Part of a small language model's weights: 8 heads of 96, biases.
MLP neurons of a small language model. Each row is named by its layer, matrix (up: input weights) and neuron, and shows model dimensions 336-431. Each number is 500 + 50 x the weight over its row's rms, rounded and kept within 0 to 999. Numbers have three digits each.
A block is one neuron, or neurons of one layer that tend to fire together. After each block is what it responds to, as a language model described it from the Wikipedia text at the highest values.

L3.up388:543568467476473564535605480506405549458535519421490531530566467457429510519676510541601543506477627446504483483554520479391400521548518566442451475483449562469475537477474551397531505449495477523678499533450444465505506450534413529600535434493584495463556444458500472469413468487528494502
L3.up748:564470524403482524510581453452403477415497571468540573470624542507401450469496461529472525466504528381550522466461521543465427621542548526480416521514479525529508471506451478374589532515497508378598552501536501548458485444451484567509488518391536469638532478513511437543522432517360493465
L3.up1123:459480508460535456429642499410514461448528561560499447444641583410540511450445500520487529548469584540420532534459483576485415506458617463440458612489474567532486551518468524502637501389484490452480396461450519494577554464537488466532533501443505551478559480491512466512504480535447558466
L3.up1453:504553544521513432510537528533523484467468511539522554535522566461409407461603511471497520508531615510484527520492438625465473557571501457423344557519580566527559434495513535448440532463525501449513410627461442556475634543573477549563513493504535500517534534476460505512480417458491447459
L3.up1594:374469460566388480414514504480511501511464558491466510522532438504504514458484504406436548464522466470540474493479510487547463576419557491469513545422439525509539476504505435419479509483487510484521461484432464573547504470433456540595444482480545537490527479527465415528460502513449476511
L3.up2001:579450514438459485468560422545491490522468464490485489462548605571472484528611521513536548621409518466594473571452514558509533513470480479467408498509489527501439534562479504403490528426446522470446390569455498437487451525449466543495494458494554405512517514502460541492540336476507496531
L3.up2011:565411515519516549486603492421533487494490467443483570501539526442472433452486447501517595539547558518440414450568511516506440540616470449385392574475561517477488508583480488469568575486461509454507487637476407456486546409374435550513485514436492497529445480515441507500484410476421556513
L3.up2096:574443492576462484449558457492621528432510468465476546560578505530520482511506441422592454484504500526531398472521435510417493535558597500460424559548474536480421504608491536382457554359434473445393501518453536486560456499474494503519524458447573505453534479494462525536491483471529461498
L3.up2226:493455495570486497495509429519559560462624503503417540489457420385528503529485462442614474525551515497416389435546496504496510561578572510448442519551486573492521466535485502451408529424375484578488486612502479418512473536561556463540534466556522495466544481511467518526447532494535448500
L3.up2343:567447537530565524481626439414503468426463545526397522525578536481512474434453517416496558468516534467468404576468503489490418527524537490477428581506519587540472494476520480458601481407507470409448433554521443518549508390509450536540500493447514444481571518518480499469448461468427517479
L3.up2488:459579466544468434566573482472456445453459532524382492499555469394374444469546508361496424494495496561428440517521552541537418595656579463448495503442488601528469555514503503440525542495480493533560403497509459543530566533497509580515484523467594489486508448452510472583478415439534511511
L3.up2822:556412472549485480570556524399555583441517506523528523506636633465466468431472471508598438525485568442440433429485494530491488600428533500427445537552471510526456558493501483445459529441559490448467501423408400572463531457500515467503490456514485463548497438598527436524437423486481443494
L3.up2887:466525472432526497539609532515412457400504567534475480524550574440467536541569512577569460582478500480514512477565497562559441537526488418348419608492462522563553505529494554550608577494467500455589458529416469425560490492424460500464455543434494511535518466419455506521466546429520473473
L3.up2948:463477526545446556453592470389438520464590502440432531533457546459462448505480431580546511481476555448441485573482506591367490560536554405482393512495444568515519447530451449440541514400505588502503531474474468523574467480501430560506556576501575524488560470462538457433468484415531502509
L3.up3008:499433452520381523382518496514540573459609536462456540465585582483515524516433486621516496512542475460463476540479521521564509483505531427445494600430443533503549471496512443438518579400516471555494494490393442494542459437509527487474517465438540521484575473500475542476443420396501509528
L3.up3062:468340529506593412550482428404561450375573549476507591477503488507500488579449440574541540544543591541443452499539510498623511504481510565481432506450494549544427498653424504393469483498478538589524573546436557424459494450477494459473513472479428523480496478440498486521482411499482488444
Responds to: Word-final suffix pieces. Closing pieces of words split across several tokens, mostly verb and participle endings such as -ing and -ed (dramatizing, exasperated, perplexing), usually followed by and, of or the.

L3.up29:421450510444547611475497521554430529531465496388529490487507514442460494470591565485486562506515507463634460442557486496457532551484432531434545480599475459493557612429469526393454565544559452461535492533477509544457525415411543522453434500504529525586493503438547456536503499531542493518
L3.up46:545496445557519515521495485467441553491569592506454542517514461412545505466418483475530524538514534458537392504468502466465475529550470495471445532538508514490530450501463569537523487600525482428592409469487503466457532421436507493521426577530549552563506508478534425516553443550475445483
L3.up190:456577453535490520458504592496516610509530427438472470486462418447440497435481467508491418544580601465589467528533510555493536559475595518563504481537494533478416497511585573520474513428430570551514519493530536485475491431487514511446525562481535502479537492485525421468451548506560476503
L3.up256:524451462450448499495556566458456540468537524560547452439539665470372503458497524464528552492488490494553489435526479576515572489462577468511500501442606530450487441517521474525472599523448444434482587561487494388402468461460528659567382560440577487530499473510546425565560518471476541486
L3.up332:465513501462524530530471514458453526509510577457541431563503525444509507585469442491505491515503485517548360486527519472579482549544535499625517548541552538510517446514553620532542493457591377580538547560451493523505449427507508486478492532549632512512438489486522464510472483476491506482
L3.up754:461482481428428605493524488513427507580474467462531487496459499589511505487503502446469517529440446458496426579500481477531446498418527602494465526598471585495520525427541625465497462533533472573565540453470461607442490526426523522547493525432566536459473506433502538557538386467439445493
L3.up981:489489496475443575451512467578475556416609555415570510491526470469410512493581426436511565566599588461478424560518564494477457594469469491496493521486559533505536584485506484508488457465542455469516556533507445528416445374507538621507532542503496547458458501465565480516524516526461448502
L3.up1293:519502439445512567524502567522510527503430526572527452491530416478432466477466434517393572506517592487436425531464490475539475523496489419509447509522480505488482413452467562578528484530528496557494475449483578508467467580502554561471563573507543561426459495448520522453509447468539469481
L3.up1369:417574456550401477480492451506448437551517541584475501483468510514461456421530466534474565472432509652622561603504503471548497475542518500506410484569421505545488507518456539540508517482529566513452492583536598566436531537548565452393510546513552545540493471487458547495469459498486465560
L3.up1495:470500446527513497490463549479457551497533478455535550509581515384555485448429462394598549485578502455460539551574529412417541527508579445471525495534527541514614562490512597465559458458518432444554563578532511545471447439540540625467518484476584586493436497428483455450540509545524563531
L3.up1530:520558463506417538548575411576526558491625566486532419515518507410392492461422409521463492536522509499463455506498505458460444478478496541496489479575468515507537443460497534523451501488453468476534533585465534516451434406513519430468510537463594488492477470360470499510480482610565468528
L3.up1565:478455454457569535457506522442406522552570468495508451471496577513515497462593410442426482488503539486498485575571553574543570535471446452467515530536527531471435407489521443580498462421468408470530532496507579511544510370469519592517494488545575506472430559426626472517558519396520508479
L3.up1657:476510494509546500518519419518473666565468476479501451520625425432434564476458427490484443544501588472415410384538516610436487491485578466509451499590445549500461580511552565522548510416532413489467492539504466517548439409470581512452466522593542499455497460429527466521421515499562483523
L3.up2108:418576476486487479552536484508425555485540438414553566470557513464490499532478359463574486512513527493421555495496521501471531512426538504524558517526422532471558595453519597500530499401518498516521476541490446545368437394519522617534568516528563518503493538411476455537475559534531527500
L3.up2516:396474488440488498543493501508502523506503468494519543472622581478537464490477468483565593477495575479502431553552475448410508480512559434472528574507464509501434491465467535497587491404556509431501510533521513558476551525520446605433553431521600506488489470484489535447442466507579533513
L3.up2928:471558467469402503515520499600513484458533563395502608487582515493509472605467415477572587489524510487458498503584496458489511549530629339475548530562468549509606487527501576429583497446471481466515573468473549542509508515461527557444440544471585535505497500455519471491458491466505491505
Responds to: Word-initial prefix pieces. Opening fragments of multi-piece words, mostly Latinate prefixes such as sub, inter, pre, trans, pro, often in biological and technical text.

L3.up12:531518425481486526465607613563511512438460583527512574522563454436472504600439496424523497621553479376433434605510466495501552537499511410550516538601545525495500408549508538508484461622484501543530597477436423507463565411501454602482515537401484533544518473479477488477431395504585449528
L3.up672:516495494534544564426510558437518470529478519490492475488546494374465434499507523425419485551505520499489488480456479567441510531485599508479535506579514529482435574500518491539574491384502521420566552523490457457437430358429482608462522532521533450405440523499475505439549504447488501498
L3.up811:538488514556409459462561354502500612417453557552497557563540606512462466396491476515545450587472511472401512537538519507523533573522502392530504533553560513525459521515486473426568473462530525490633555406565495562469417433398471560418452462441523461490547518499458490478512491490444498525
L3.up873:516469456470519491505494497453502509459526495473494563485611558474514505542538429469530443630402538458481495451430525522544561462454451452533376619534418597582418467529472533485605515534447428534572610445523435429450510526484477551571471557453463500590537499450511548505456524444487509479
L3.up986:535479499443486460567600489391531486487512658546464649527616474545460451373491481477485566555494480404415491561536504509546493512510520466504487560559386494472461454492469506427555506578434480482504530472466459529462533427352483565525477492464528562567516486486510470527410467443422376523
L3.up1131:516398513461468503428556548398474525460506533552535469524564477511481514446532483537472377536493460461485552477533547532470421557430503438595489555540615490498519482531496449538461514564457523488573447452507545513443455452498413621479443549421500538561572483442455515521611430522488456470
L3.up1498:522505514501472526411507551451542501476457610494415554418583475557465494540476491519471452511494473386481452557508532495493438466444429448593488522612566599533524532513545500324573504482529537489648561441526543486459577467384444525532431527419576505581498476483462453493548414432404496476
L3.up1669:475473526483433502488505481477475493421492606498479602545546497529418423455523434472477476587504469403460485468504499530527508514534412440504437532567536547553495427482495568383507488495527500505573572440595492542499475396365458592506524552390520481555497486466491486475548519489515482539
L3.up2316:494483522568480532553533504489460488403526485520449533544598491510532499513487481489545433587452491425467351418527510491534579603469492415571395525544429508593500513532470495443537526504501480414555531439505473471462513370358511607466489462423502535566527509442488466530467422494522471524
L3.up2358:514497369392464494505548461550541563434494502460450602460458597474568425453450447504460556567495498498477413407483467522470566506477496463471500526478577530591528440541490520466573516533455444467542545484569489549390508378365393581533468533396544512491558484493527450478444457502481461560
L3.up2389:498583481437422620411593433527438481450517500628432573515578491576479480460452421537499571563492555524481418488511497525407465405534613466520492551614540589500431433560457519447564465437526547510603462518567440465421557497429486582483490534436509507519462483564504558516489467540444526505
L3.up2725:601497479496532462483582598454461481470534539533545586476590428449460519612479545386555487629477484395453536552538513533458552526464481486475539448560440500469449468527510468608457494595479457476542491474437485558547552473570473621480471468454547522530493510511469431541439418445538462507
L3.up2800:538572474404501469526573502527504484453448575513449531557539540533435467472403472484585466546370474408455563492444483507599468550465448364547497536505480487486501470479489514482510501441504560511542517466471503452477429325409458555471552463452570519533526474470465508475462437522484382502
L3.up2839:519500467534445538509524499455464618512473448397412563485557570534545410559459488533452476552528485416418472552473489521438502573545502522491432534584483540515534451516531610410545479452501601549591498452546390516443454556389510548496509474451579450537528475492499427508408437503475502468
L3.up2960:522590522476460527470573462441469469444472538609425444476531523497525471592464509505564514517487541442466504517515495460491453475455536473571493523432520531522556472566509659484544469553464448507548435455586520499551538546529481536505510519459559491489491488502538431496428453511544457488
L3.up3016:541451534429495496521538489469506527424445494470542419585537545546537416482573453437525469500463529468411504448483535557395553580491514410548512572503562542483452490491495472496500461476557542513476562437475544486486563498481486601483510476421431543463467487505540502517482439526416505462
Responds to: Sentence-final periods. Full stops ending a prose sentence in Wikipedia articles, often closing a paragraph, e.g. "...counterattack." or "...his heading." before a new section.

L3.up4:517568486559475539541529499511528567456423604493449545450412554515474490524576451559574448562492468377503502557514489552472496470580558425526457518460472541512412415544552541513584515451484513512525546548525489508478504413500492555463507507399639416469541486526461555472457444476388517487
L3.up172:506423436499455473451506425450468529479535492466505444484497483546437423461613493532499541483401449393490513529486542474519459432498442467500537526517498552542507536501546503503512524500480542485500532531572562516490523451372421557415480520455577526569473480450539481406484443421502464463
L3.up810:473504465477463529593462478426517645418480578488457568508543553524512496467653429554480477507436504451436428439584502475433535575576388433457507534475563509532539338536530504443505570518512539500580546474571543508478437427386440558472514549424545454537435492466499511450491437459498474524
L3.up824:504573500455503588613463526523465432446439526490405494467511458461404456463516489473567411496526479500473480418490511475532504550495531495499481502436546477511502493507551546486463601466574489536530456544554484360464536516433509595461481474435561410528575490478467431535482501536444491534
L3.up990:446545432405514475533518577593544573459512516425471581503569541493419457470611395554518386623485480433405466541435548421414479518545476466526441476575505520455536435497510602438482519518496570531548523492482485375505586500455500536451527496482598503483489455518458448514441341437462469504
L3.up1169:445511542458467489504541519420443558480417587492526477449523614506545452462558473535503520521498392484467428551506496572554502492490585453446448463425620541519451544493459484510454486457496528538504568410492528472547448517442404545503438573456576467480471491457518509568451386393430535510
L3.up1241:524571479535486596502597402493522590426453541454490634559564604567476487419515462558544447536499516376463492474437485534560552559598578409513433559464520542551622501554487481487476496366554488484547562461488473470470477521425429534386562502457475530507552462514502498505485432464497491521
L3.up1308:517551471400497544469480536510468554500515506474474519515482585489548507443471516550482481479431420504448516519472514447600500579559465495493513500453497512547457436483529539505445542551499524558531488488576455508533465470431489449521578579534576463489525484441466444492439493541503495502
L3.up1409:477590506470422583548507414507377558456504526492510613520502578562487432474458438552460573518478540481462465524474499499453481533542521406516494537442606515484518433558478612467545532476493524459555590468540517569488535462423434531483544505434579540526461509437505609467521467473403487498
L3.up1488:594514485462417448549603469504548531446484624407471564456599558525590430443578417533468430612449485471462387505456503517451506528536578469523500577536494533517542478498541515416558529408519513531556610433472524410407502481442472504417541497467497502530619504415533415507484445521525465484
L3.up1784:472491462557430507538530403504465623392492602477427591494521568491560468453513425567542488550405533413423430459511519530440512503550476461516500527542526508484501454573503542476541508442504499371606618459576508543460482412379416610552521571450567514494498507455557431456486400414360504539
L3.up1950:464492405517498540579506389460527475456486661531484553442512532417513465522509482526586526652490499381440461502607487532519456590577496421439477559541445555523422476573529627473589576409555522555556491449500461473474483519483437541509534522545537559485432485515562429523400451471505489533
L3.up2300:533546567464407524503495407563469533435523489430440503451503593439390468522476448475587476590443524500399421511534542471519538509561475420503409499440528508530470486504540591426572574433479487497536548450615546473558567458443520488460556517493618440509534516476517458460492546474397569481
L3.up2793:475537532479451509550452436491463522486409598471491580480536547487486517508486424552498535478453467573394470467521536394502552562525492419518485505504531516527498488567523599548516590486486507498543473520592555496508489492441505557578589544464564429523411493439490498537433493454455546519
L3.up2810:503498445582375466501531453599533516454494607449489519444582547426495446562465399479541626565569540491495423474480501549490553552483579496438472548581493476535593464540553565432447509542492483443467601492555432506490440513479492422488465565422542468483558489507476470519396426525421482504
L3.up2836:453529554512494581501542441533486560491462720457500484510541552559443453551433371453549399493360452466423511493529536543523442499575453443536419517611491506536476415569494505507471507523494492501489474488597564522519476504472486478534544528488543412546548482473488418505524439487516465512
Responds to: Paragraph-final periods. Sentence-ending periods, sometimes ")." or ":", that close the last sentence of a paragraph in Wikipedia prose, just before a blank line or heading.

L4.up2635:540497435516522412603512470486340492559540473482487512492615648531467503456550478454621483503467611480522469566514622584589425510518462434440548558519505586548462437481510518530455484422421536500489479471519500490504442527435458462566461466464513532537519523476517467521494588499479550532
Responds to: Table cell separators. Pipe separators in flattened wiki tables, mainly the one after a name or place cell, before a date, score or outcome, e.g. "Target Center |".

L4.up1443:489433520441504459487540515496489574511487576505509504565618526485551466364453430428598603471520556438450419536459519536440471581481544393497456562593383498517588525500531490455530484470544494495507523500515575483473537492417428602502487546531532532481446456501520445473366528587467460530
Responds to: Field-closing tokens in lists. The last token of a name or parenthetical that closes a field in tables and lists, just before a pipe or dash, such as ) in "(triangle choke)", "atus" in Galeopterus variegatus, "ella".

L2.up468:435467497501530558507497486504430466426546474475498469497568575414502511503469492452587618445506516500500483530657557432488568457500486480514540523527422525473488509546522540517561516515563511508573467484534488510449436467501497539520511468538594514466462532523475472529476581512521487459
L2.up1431:421559463534492498517410438607449488530516525455561446486554611462520453468475449482566513473513585481489497602546456389482490567469574506504522581530495517516531531494534597469516473507516521481575513595492532606447468466458526526476453573481666514504437437503527471478433533485555557475
L2.up2201:390505444512486462545463505556544491429594486475477488466546518425473491505438411478632607450501558495478521550635488419449493555474517475562516542449493546534486476504491628492557524417513465441502522527548563542497462538482522605437515528558619515512459533465519441478469485522511545483
L2.up2817:456461459415533514521544472516554494445579473480479504486585508537489560435405459353525535489498532514421493512534520508425499491468542459537436527609411517517530514522498643437489483479545469445517532488589585528427494424444468535461460500547527526409443528516538462474440536575496504514
Responds to: Word-final pieces in lists. Final pieces of multi-token words, often Latin taxonomic or proper names in tables and lists, just before a separator such as |, –, or (: Bo-a, Sund-a, Leising-era.

L4.up440:512480441566472462432507586462464462476519488524513493474514510508416463500560552482561616502544573407519490475509468450561464516511573500520542497481550487506533566516418465492519518503500506507546521567417512487401432477464571630440501608369524532584395509502547477543470486463436522537
Responds to: Article-lead structural tokens. Structural tokens at Wikipedia article openings, mainly the closing parenthesis after lifespan dates before "was", and the closing "=" of title lines; also table header or cell words such as Total, Winner, chart.

L2.up2015:504523511476439517428563455493489514413505549452475419453496514520359490481568497456675439463441463449523556557493489541583514459388539432538486472446490566495462459514552461424491508456494618537510521463549466501460466489571522436551480429473550425475598427545455461480466406489565560491
L2.up2048:524402440474483446577598370373467527466559573529517520512528635525410510499517487425530493518506478514568474544540567512533479547523467519400408569444443527517446481475471496459565452483424547425558534556512546414496480542401515525521582436429538555605563521522481563523508524481405525494
L2.up2117:461404488517474545576547436515537480550540475470335550468567544439491545530515449525436520561512511455540510546690491568527463531540472542601477533534411498496415511523472554486483524494518426529496404563534484510499428523468472472526486431518515462509453482513479457486457521502469522506
L2.up2530:455385480549525498463548518490496536504534543433424552545618451465528543447449430482502421509504500547561494545511500366620457563468500517471494560433456520558551485514492475431486533340507515478395436478476436510450533468501475530482557465463588552476487484503498484522486581490368514503
Responds to: Words awaiting prepositional complements. Final piece of a verb or noun that calls for a following preposition or object, mostly motion and transfer verbs like moved, went, sent, brought, arrived, plus nouns like return, connection, opposition.

L4.up1894:549505440515515467564546508440538504485550694477466555543550575532499441465464395534533467571498458434470423510520503466507470441506488464554494568541567544502519469469536534521431523454526557544499541459555576502392582506472415568412544505500611537502520480445511506528498509506471471475
Responds to: Paragraph-end periods, asides. Fires on periods closing a paragraph's last sentence and on opening parentheses after a noun, e.g. jury (50%), Holofernes (1607).

L4.up1708:455387504494505506505528448418465539479562565506438478511553566473530550516512474457565451528567517409505514540539481549496436523585601482537499564545513538542473507552500448470510484441483531528502446537417464547475512474489501579605558549488497449538470468535495555497483455481523452467
Responds to: Verb stems and endings. Main verbs in running prose, often the last piece of a split word after to, which or a modal, such as sk-ip, dis-arm, origin-ate.

L4.up400:491508484547354453436605443505485576423486651462498583516583571594470393467493467475501443626478466408454511509527495539506530567512482467446492557517606538481462499512559506394496515498506527467561550401387472484512467482467520595422464460410541509526483435520460570497513442475573516514
Responds to: Paragraph-ending punctuation. Final periods, colons, or closing brackets that end a sentence, mostly the last sentence of a Wikipedia paragraph before a line break or heading.

L3.up108:511443433464489551496607546556464488486444648576515624477586538525533505487539530490522621517566563413586477526546497519516484490497568415508428579597439552538450468534509634368476597505509538518545588519585516513415524534405470527553526454440575440543494478491540504571385512459456497494
L3.up521:492569404659456453541488498501478460462575522541426613449517509560501501529544512546618497529460480470467426592549529503534558611572440466455532535501418476557495436447497592456503568523451508571542474484534480486594490564404485531414463447532537451551538484427468440524451568553547497493
L3.up685:510510452423460543583569463551479523469476618496460625433491539509473460527521457541516565626533566509434418463488540489529599572518577413514447460534430582540555412555470519436547499461414538453598573474591511442440424492463470453488539501566513444505499499441525561529424563504470478530
L3.up841:486483479394502497569539500473486510434474533522459569447566558452448566494449440401534558572464544412470476567536569538521442481587474439522433523523485598559493519573471626480560504525494395582515464445463514471545569478388467506552550532422510515576610529428538457469445560415563456508
L3.up859:480387442461574518511571452489374495490480470505485512465671557569501482454529494532442514597461529479600454513568459469517546544458535471418486544492471549585546497458506489491498517441483511406529583405547573486507497477428455596491509504547496479584507511382502522503448473446509549512
L3.up898:541516382477526476493533548468505529509530527461520581427516540482511485531532481513533455581604561445547391565551573427617503484486525407549458531460557530612479497540476544432552519467477389488468549454511505498468541433411443514508523544493502462562549513437570519612420543418380481515
L3.up1018:490463500472506496538555322482501551593525518515485547486551586492524463399518505573565522541580570494425442468502497510565518421488509430464422563543465471569517461511461511511525493492469461556524537470439526484496495473361525499526530531526501527565622479424511493517428483469532494549
L3.up1461:555524472495529529561569415534455463499458490495478482506548546524439487464551542468598511484560553490582431531452549540601483534547519459471534462403506523537449513429517521500486462401424498525535507539517525525495442459415511500420464475507472416551573529566521469518442570508512490514
L3.up1462:495456427451512541495482386583460531516599498546495446517489564565482487524591457487547477563497509451491478488524481498424537415514518486562434530483512526590568475587484493529530509561403434579530522487564518441473549548501481558537467491538530484533503511456498508484502439484536491529
L3.up1767:480469457437493482515439488531518497522459508546485580487517586473529491514491509556522506598545485497517450513558454488590525511533519479482469546447510438576511454538502555517511616579486416524490485371541598538453474594518440431477537499516480447566542492382556512539391510511487474528
L3.up2135:557496375504506525536475556591497482557509495586503445375455546429530515545491473529500492552547577467494464548516526555597521475515445482511476605503548525581540472550434487494531464518502389528541596491541537476513484487530453429482456537476533376469535565441572483512486473514491509546
L3.up2267:478492483508496537513493511491459519492553453498555562441565547488514430491501454418617473514571467464504428626500575547523481455459481442447432550568478419603481411592532528613454537487405498542445522487487594456469541395493482542529476485435475575616565532432511476571483588446502491542
L3.up2394:523534445478551520615526465539372528577520480534494604477481501517550466457611448515577487571522542478562447443541533515511465571511542476478461539483469527599532485515497551468584572509451494461600520488588536509530438509386452579510522552573536466577521508365513537447405512486508463503
L3.up2419:498491488467553483489495413557402489465535488544494478481505496443494491514489509412521418593504582478502466500513541544515506538598512458529432553478486507656563467624519524489595670497511485535557530470581495529585519400423453523525587555533515501526537532391574437509438551486546476541
L3.up2518:570509365458539517605497418481419459475553534544501455415560530506555426495423420561582534601532533517490401490534537529485429449463428550450409573538479525576544412548493512415494475535442375516502482467548459468431510488441469506568598503450483527530548461372504454517488506465464479578
L3.up2726:458537438402583569548561419538499467478547425533483483467492542542546497519505552527570589579491557479519495597624515474520512471535403458412482591453525577557530464451540499490548510487487519570509417489485532583475453504399473456480499521537510518580541504374464556485438566505538473492
Responds to: Table cell separators. Pipe separators between wikitable cells, mostly right after a name or entry such as a person, team or species, like "Ram Avtar |" or "(KEN) |"; weaker on prose clause-ending commas and periods.

L2.up897:482506437499553568518535423539521475463452521562470519395588521433534472479531497472562451617501567426489406466625442558546475573516491454412454546526484539586544443456493554491469533444441550488553524477579490428495485434444526472456503490543568532593519467362555473532452492487477454511
L2.up1498:502537352478482584485588445547520517557564541547460529430531530470512463475548484464533500566577554508562475484545479500557456514528514501531506541587545590536535554507519526478498441533437466493530525422553514442529462506478530462456501476499534523518523519470515537495486492495439468531
L2.up1587:436531432451455467442480451526465451525528512507463472326471524524482453494486479490520415604527621469488420533572561445514486447599511492398463509508517573651537532621448578431529592484490411492527461500517501486510494446477547439502462514502577456420579504369559557593424505480511441548
L2.up1595:531499386454552489511523408458477443469565534511509432387549485465494454555537490521591481578520522492540461505549540451526554485539476472490505593480505534643510432613415561453482566564396431464510485518445441517456532462493534479493450500473472452527549469428569509572449467405501445607
Responds to: Table cell separators. Pipe separators between cells in Wikipedia tables, mostly after a numeric or name cell such as stats, vote counts or years.

L2.up1460:511527464522375491550509469446561513438509547447458607551607546514495494414613441537532394517505515418440439500552513500560549456519603504519407562567530537526551459527503502414515557509497528490580576479566490476444499447474475509395502549506532521542470497506511442510470429443493459510
L2.up1627:470499504512425510529528419539551532465471650480474561527561476420492489568473435458502481527419492457430462434506513426503460509519569460512525588571554546490526554547527589525405516423465520467488521478536420549504439411419426561434490542398485512516415492476497506527454451457434485489
L2.up2674:420528513396421562523496482472564543572514620453466468531497552468432505598517432487599431448425434406508439491496444549563532536514577473530441549411519511507473503594444537494519575500475563503487417481412537552516430504424429468530572488469549489550480457483477494474431462520460452515
L2.up2955:467488317535502500422533451522521568506483561529468577523512554398521463509454461511577495556550493400527530439489577517482502519566456474393380576512492492528551467579459506509546653512448576512519505498529522494470554455474466620531572514559583485568530502416562489537436528473528505508
Responds to: Paragraph-final periods. The full stop ending the last sentence of a paragraph in Wikipedia prose, right before a blank line or section heading, as in "…domestic cups." or "…Hallescher FC."

L2.up450:500510506514489504494566456482440468419540504528479538480499585516495492516544496490589474561420536412525403467619475463529576452496470425474428528525460581583435444485460596413521639532459532540591458482504459448502453462425452538520471501450542431607527481451538490499460476456550440520
L2.up556:499518491402503558418535430517503612400432605448506517534515544535379483510591507464536433517408480412492516509477534550560481526455436481476446520467468587536478497450478532444537505401484529513636634469563438521552494444473455452483493507499601426640564515542490521511526343476559465507
L2.up1687:607467489416530466439528514475512484521568462510457564475560448492440496531495496420488424550481558331450503495567500522488606559460436463481495584630416534453473362500498541380627473474415489511537572492501533523453406450434449535427431451499464500508549510504524480501486472479493482501
L2.up2034:573469525435433482516470434418508474460524574562496530456544549429467496505473457528454385525485525386471530497511490581574613555446495494506398522580532627546486427506478447475592494440479529550566549447532491512498446445362458517459518579511511453475460510530463562475425396472484456511
Responds to: Sentence-ending punctuation. Sentence-final period tokens (often fused with a closing quote or parenthesis, or a paragraph break) ending long Wikipedia prose sentences, like ". ", "\". ", "). ".